Part of a small language model's weights.
Size: width 192, 2 heads of 96, 6.22M parameters.
MLP neurons of a small language model. Each row is named by its layer, matrix (up: input weights; down: output weights) and neuron, and shows model dimensions 16-111. Each number is 200 + 30 x the weight over its row's rms, rounded and kept within 0 to 999.
After each neuron's rows, "fires after" lists the tokens most often just before its 100 highest values on Wikipedia text that the model never trained on.

L6.up198,160,246,228,222,182,207,178,169,158,161,255,164,205,225,219,191,210,152,201,247,195,184,201,177,208,204,176,213,165,181,207,210,216,216,232,229,197,199,228,179,199,237,193,161,188,195,192,228,191,204,208,201,203,198,185,231,221,152,198,225,212,235,190,155,237,201,175,231,198,216,172,264,178,235,204,197,168,218,138,207,190,217,218,201,160,207,191,172,191,208,154,229,195,184,162,204
L6.down198,178,213,215,212,190,168,156,172,223,231,230,202,239,180,189,192,228,221,187,173,226,235,228,227,211,221,188,201,231,155,235,104,203,161,230,221,198,191,179,175,187,192,182,235,229,226,226,191,187,228,178,146,197,169,252,220,173,223,195,151,202,232,212,182,237,186,178,158,238,200,212,171,191,206,178,195,227,185,229,198,220,156,182,210,203,217,202,228,182,194,214,173,213,202,177,201
fires after: " |", ";", " al", " Os", " Al", " 55"

L6.up143,186,161,177,172,198,206,211,144,209,216,223,190,194,241,171,260,229,211,164,192,225,180,194,186,194,200,177,196,177,168,226,203,253,199,218,176,196,234,221,179,177,192,156,187,182,161,190,247,204,167,178,236,204,253,207,185,226,198,192,168,250,181,110,188,168,170,175,186,205,226,173,213,182,259,226,149,153,211,238,183,248,279,211,168,188,196,239,255,199,205,174,205,209,235,212,179
L6.down143,253,224,182,209,229,218,188,175,208,229,222,170,221,213,222,192,213,183,260,194,225,255,274,175,210,216,199,122,207,195,167,182,199,176,192,214,225,186,210,150,196,221,221,261,233,204,160,207,177,244,195,215,155,213,196,213,167,193,201,187,196,240,194,218,257,144,190,219,215,159,191,179,184,200,141,185,263,205,204,116,187,194,245,207,243,228,207,176,187,180,225,174,183,193,186,220
fires after: "\n", "=", "|"

L8.up377,159,215,218,159,180,131,181,145,204,147,183,200,225,180,201,174,192,165,194,262,192,168,176,191,248,245,156,212,195,139,183,230,168,207,201,192,179,252,214,188,214,191,242,162,153,152,174,205,204,226,240,223,75,224,206,158,200,189,169,221,181,158,147,178,197,184,187,210,216,217,159,201,224,224,261,187,178,230,205,176,214,258,173,197,223,209,221,191,184,185,218,165,217,222,200,176
L8.down377,185,184,192,179,245,194,176,225,176,235,254,201,200,230,195,205,256,173,197,225,188,226,227,256,144,216,185,219,246,222,217,216,249,190,182,241,246,192,247,163,196,214,175,194,269,198,249,228,163,217,161,187,210,180,213,241,194,204,220,172,181,207,179,223,202,239,207,162,211,212,233,166,121,188,203,197,222,200,160,255,223,219,223,244,158,195,192,191,149,211,201,204,232,207,192,213
fires after: " |", ";", ":", " —;"

L5.up212,150,263,175,186,159,207,227,253,135,186,227,268,186,208,204,159,254,196,176,242,149,182,217,199,225,183,230,211,219,210,146,228,189,228,141,144,221,216,146,236,179,210,133,189,176,248,214,187,203,218,203,208,189,198,189,213,193,201,199,224,192,206,223,199,206,168,227,271,162,261,200,189,174,229,180,190,128,212,174,214,177,201,197,169,204,174,173,196,201,226,157,239,233,206,143,175
L5.down212,201,224,196,203,230,204,183,239,217,194,211,243,230,249,210,145,221,150,131,166,187,218,181,209,263,175,147,181,212,195,196,240,168,240,255,239,168,165,207,228,183,209,205,204,246,171,200,223,207,217,236,138,178,157,189,188,206,199,208,191,174,187,231,179,211,245,186,164,140,223,189,188,197,196,220,200,291,191,181,202,165,235,187,296,250,222,235,206,175,195,177,168,149,172,210,202
fires after: " |", " is", " che", " American", " was"

L8.up384,190,244,178,240,192,146,185,261,202,140,265,187,155,178,187,196,197,255,252,187,195,260,184,185,159,166,262,175,200,185,223,217,171,140,207,160,173,140,195,211,211,236,206,201,254,195,205,169,210,267,201,240,150,223,137,203,164,199,231,153,167,215,188,246,258,180,192,193,249,172,185,184,208,138,203,162,206,175,230,217,197,222,219,176,203,169,223,190,193,155,149,212,176,264,183,224
L8.down384,170,195,216,166,241,193,209,231,179,198,164,214,202,195,208,209,211,202,170,208,148,196,245,204,134,242,200,156,227,172,237,152,197,240,224,205,230,184,196,220,216,254,209,182,191,217,183,185,247,193,245,220,235,217,161,183,171,203,186,197,172,234,213,239,145,204,211,217,160,163,185,169,199,177,246,244,251,162,209,256,194,228,190,208,242,219,129,189,205,183,226,191,197,173,218,191
fires after: " Bl", " tr", " Bel", " Tr", " Sw"

L8.up419,207,212,167,136,197,239,207,180,109,201,169,231,175,225,219,181,166,244,139,198,184,247,151,163,222,254,197,205,224,188,223,200,208,142,192,228,184,229,138,248,194,195,207,217,213,159,183,232,157,176,275,212,217,117,178,241,200,201,176,238,273,225,167,181,205,188,233,210,193,180,195,197,168,151,208,183,185,216,189,199,197,191,194,173,215,203,232,174,216,201,218,177,198,238,184,170
L8.down419,216,180,182,222,273,236,217,203,163,206,227,181,231,201,238,198,216,192,217,193,160,221,208,223,181,165,239,218,177,216,133,219,201,185,203,171,203,243,194,181,157,233,258,164,177,177,237,200,188,189,158,152,206,200,157,203,197,220,206,152,134,205,214,218,220,202,212,167,207,202,205,196,215,235,210,204,220,263,173,152,195,215,259,221,189,200,168,181,152,185,253,188,187,209,268,208
fires after: " was", " is", " were"

L6.up127,215,212,190,217,224,214,263,176,269,166,180,153,184,202,194,229,198,199,194,174,165,227,236,205,152,222,220,212,257,117,194,198,129,177,167,217,225,201,173,201,202,204,245,205,220,231,186,134,147,212,229,212,216,184,203,137,264,194,208,182,178,181,237,253,175,239,224,197,202,206,212,181,197,193,264,221,192,183,175,178,225,241,164,182,225,164,284,166,233,189,228,157,196,211,214,194
L6.down127,170,166,194,167,190,207,170,148,227,194,179,152,141,200,222,200,168,246,250,228,215,199,168,224,198,179,257,236,226,224,197,200,207,148,150,191,237,197,187,232,205,228,240,219,194,145,222,162,193,234,168,172,163,212,213,149,225,166,206,148,192,236,222,168,240,193,208,168,221,127,147,191,207,223,211,232,206,167,227,257,231,215,258,208,205,242,190,207,206,173,182,194,260,175,172,185
fires after: " dep", " Che", " squ", " sh", "-b", " Squ"

L5.up723,163,188,170,224,243,158,199,187,166,242,209,201,211,275,201,232,209,166,205,265,161,231,170,195,198,174,170,247,232,162,183,199,225,209,227,203,278,209,206,177,137,161,193,180,178,204,163,212,149,202,164,217,193,245,239,222,205,251,198,168,192,193,179,158,199,191,195,207,190,189,155,214,181,226,255,195,202,184,213,164,194,250,217,174,181,210,188,194,195,217,149,177,207,190,190,149
L5.down723,263,200,223,188,179,181,223,170,176,179,190,192,203,236,189,176,197,214,196,145,143,198,226,242,216,207,206,204,170,184,226,129,266,156,181,230,250,175,171,192,218,249,223,181,202,214,188,161,197,228,205,235,193,201,204,243,230,258,181,160,156,179,229,212,182,179,170,254,210,183,208,192,183,233,168,188,199,185,222,195,216,224,241,172,248,210,198,183,182,140,222,177,195,220,180,168
fires after: "\n", "=", "1,", "-"

L6.up289,192,186,195,246,191,230,183,227,189,151,228,215,186,249,229,243,199,184,174,221,182,186,200,197,255,217,164,238,172,178,149,191,175,244,137,220,233,209,179,169,173,184,169,209,163,230,213,218,167,228,194,177,132,234,247,233,191,252,214,223,263,168,179,178,184,191,208,180,182,202,286,245,251,233,153,208,226,201,185,206,185,154,228,206,201,205,170,219,202,248,186,223,156,207,202,205
L6.down289,155,205,237,196,162,190,218,199,187,229,212,233,239,181,196,144,162,247,223,171,193,244,214,201,236,191,174,147,172,179,212,187,215,220,189,228,223,244,210,204,235,188,212,265,187,214,188,223,198,221,192,226,216,222,190,194,202,213,224,133,197,222,161,175,195,257,203,205,166,201,144,199,176,182,224,165,157,219,239,193,230,120,224,249,173,237,135,235,189,189,201,201,216,238,138,185
fires after: " al", " d", " En", "ed", " per"

L6.up338,173,211,186,197,235,161,223,236,180,201,179,201,236,224,216,178,230,207,219,208,241,248,206,173,235,192,230,230,214,204,222,215,145,229,178,221,207,199,204,233,172,241,255,222,198,206,174,171,262,262,150,248,173,187,175,208,199,153,160,186,165,221,221,217,207,165,125,160,177,219,179,188,216,156,196,213,182,190,201,183,185,209,213,203,166,228,212,196,239,136,202,229,205,206,209,166
L6.down338,201,211,237,196,196,206,156,217,195,200,214,163,187,165,212,178,210,203,211,224,142,185,190,241,127,239,154,239,176,174,190,186,201,247,221,122,209,202,204,202,228,245,184,243,190,204,212,250,183,98,169,183,197,212,208,147,162,213,174,213,176,187,196,210,226,210,229,255,172,207,182,177,243,192,216,236,216,129,214,204,164,221,160,165,211,183,140,212,222,204,228,176,181,244,253,196
fires after: " G", " St", "w", " B", " W", " sh"

L5.up445,169,203,195,193,173,194,174,217,161,202,214,202,176,207,202,222,221,228,211,190,175,273,151,192,202,222,215,177,196,173,213,214,137,186,221,154,183,197,120,220,220,161,172,194,165,163,187,159,188,186,203,198,170,177,212,229,200,199,236,254,231,242,182,217,207,142,229,225,146,193,191,240,227,203,222,207,187,239,277,212,225,202,196,165,205,246,168,182,217,230,174,205,242,181,215,207
L5.down445,180,228,196,150,239,186,145,189,195,258,183,187,212,258,174,168,207,157,167,187,200,182,203,178,187,203,203,237,173,251,211,197,162,156,161,204,224,162,229,197,238,224,152,237,196,230,201,206,181,226,197,188,220,179,191,164,193,214,176,206,183,190,144,226,176,186,183,115,212,220,211,222,216,231,272,203,236,185,231,225,228,187,226,186,167,210,235,233,198,175,209,184,96,262,200,157
fires after: " was", " is", " a", " ="

L8.up179,232,244,182,199,174,195,188,255,209,167,281,179,186,203,192,204,196,274,163,232,195,253,197,178,291,197,158,178,162,169,196,200,213,234,212,197,199,160,178,188,196,237,157,245,206,194,167,194,216,265,261,224,178,158,139,221,148,173,230,170,220,198,184,181,205,174,183,221,222,145,198,235,181,207,138,149,201,132,246,225,179,177,202,204,175,201,155,187,208,237,155,253,194,194,201,179
L8.down179,195,247,256,148,213,186,224,191,122,187,210,218,113,253,174,193,214,213,224,204,169,194,216,209,169,226,197,184,164,264,192,180,237,167,242,166,174,176,224,177,196,215,180,162,182,195,189,223,229,178,199,185,194,191,221,203,182,208,213,205,191,203,232,186,231,214,211,171,214,158,245,191,174,192,216,209,221,159,247,192,191,182,194,204,199,159,160,262,223,224,188,212,231,193,225,179
fires after: " I", " Al", " d", " all", " al", " D"

L6.up390,230,169,235,179,188,210,186,158,170,182,218,161,209,248,205,241,154,207,218,281,172,217,231,161,216,206,173,164,133,150,183,164,202,186,232,192,202,199,222,194,205,144,151,184,161,201,201,273,256,211,183,172,172,223,220,227,221,195,183,159,268,222,154,178,184,203,235,212,190,197,194,174,207,245,214,209,160,215,240,170,230,247,221,168,244,154,184,204,246,236,156,211,207,192,236,192
L6.down390,178,194,239,156,230,178,192,165,196,239,235,186,204,195,231,178,202,197,216,247,199,189,255,163,171,221,226,214,197,202,221,186,216,242,184,216,168,200,191,199,174,208,222,152,219,180,173,241,168,220,183,204,165,195,193,191,205,233,183,189,186,170,165,167,180,193,195,180,217,178,148,168,157,211,234,187,243,217,232,196,177,240,224,246,197,221,186,175,220,207,207,151,219,159,206,151
fires after: " |", " consist", ";", " s"

L6.up158,148,208,191,198,182,214,227,205,234,141,201,187,270,231,218,207,186,174,148,244,192,247,174,208,214,217,189,208,277,121,218,209,180,180,244,201,224,216,189,209,243,236,208,199,188,226,227,141,153,197,210,222,189,168,235,218,250,175,210,185,189,191,193,222,184,178,173,199,209,178,200,227,219,183,219,244,181,246,158,222,200,197,195,166,162,224,206,208,184,204,194,197,221,215,217,201
L6.down158,185,180,205,148,192,206,173,193,185,236,222,262,195,187,164,260,227,209,226,229,203,151,199,229,157,170,237,243,160,235,232,138,197,201,119,191,234,197,199,177,255,191,198,171,182,227,210,160,170,233,198,180,180,178,215,194,229,230,184,201,237,228,190,177,206,187,187,208,204,147,229,229,167,212,203,193,172,189,198,203,181,243,229,193,202,219,170,251,245,222,234,205,241,182,196,180
fires after: "th", " sh", " sk", " |", "h", " squ"

L8.up561,215,225,233,214,207,185,207,200,206,171,248,174,180,181,216,204,211,212,184,274,202,250,172,183,233,163,173,150,211,174,249,166,168,218,232,189,193,146,213,194,198,232,178,162,194,200,181,205,243,225,202,207,171,162,200,207,250,149,146,196,175,236,191,239,270,163,174,161,247,175,167,155,158,185,199,189,177,193,196,209,167,247,249,209,196,165,222,206,212,227,173,234,177,231,214,169
L8.down561,194,181,225,139,180,186,182,226,197,230,238,177,199,230,167,208,231,189,210,213,140,203,256,159,170,209,159,170,192,162,265,112,201,220,234,218,179,193,207,228,211,240,220,170,207,215,188,212,170,163,158,166,208,212,224,182,142,220,175,211,192,209,218,184,173,164,206,216,198,178,175,204,185,214,220,206,224,134,202,218,219,241,221,278,201,182,170,207,188,191,245,169,250,186,236,176
fires after: " g", " G", "h", "w", " sw"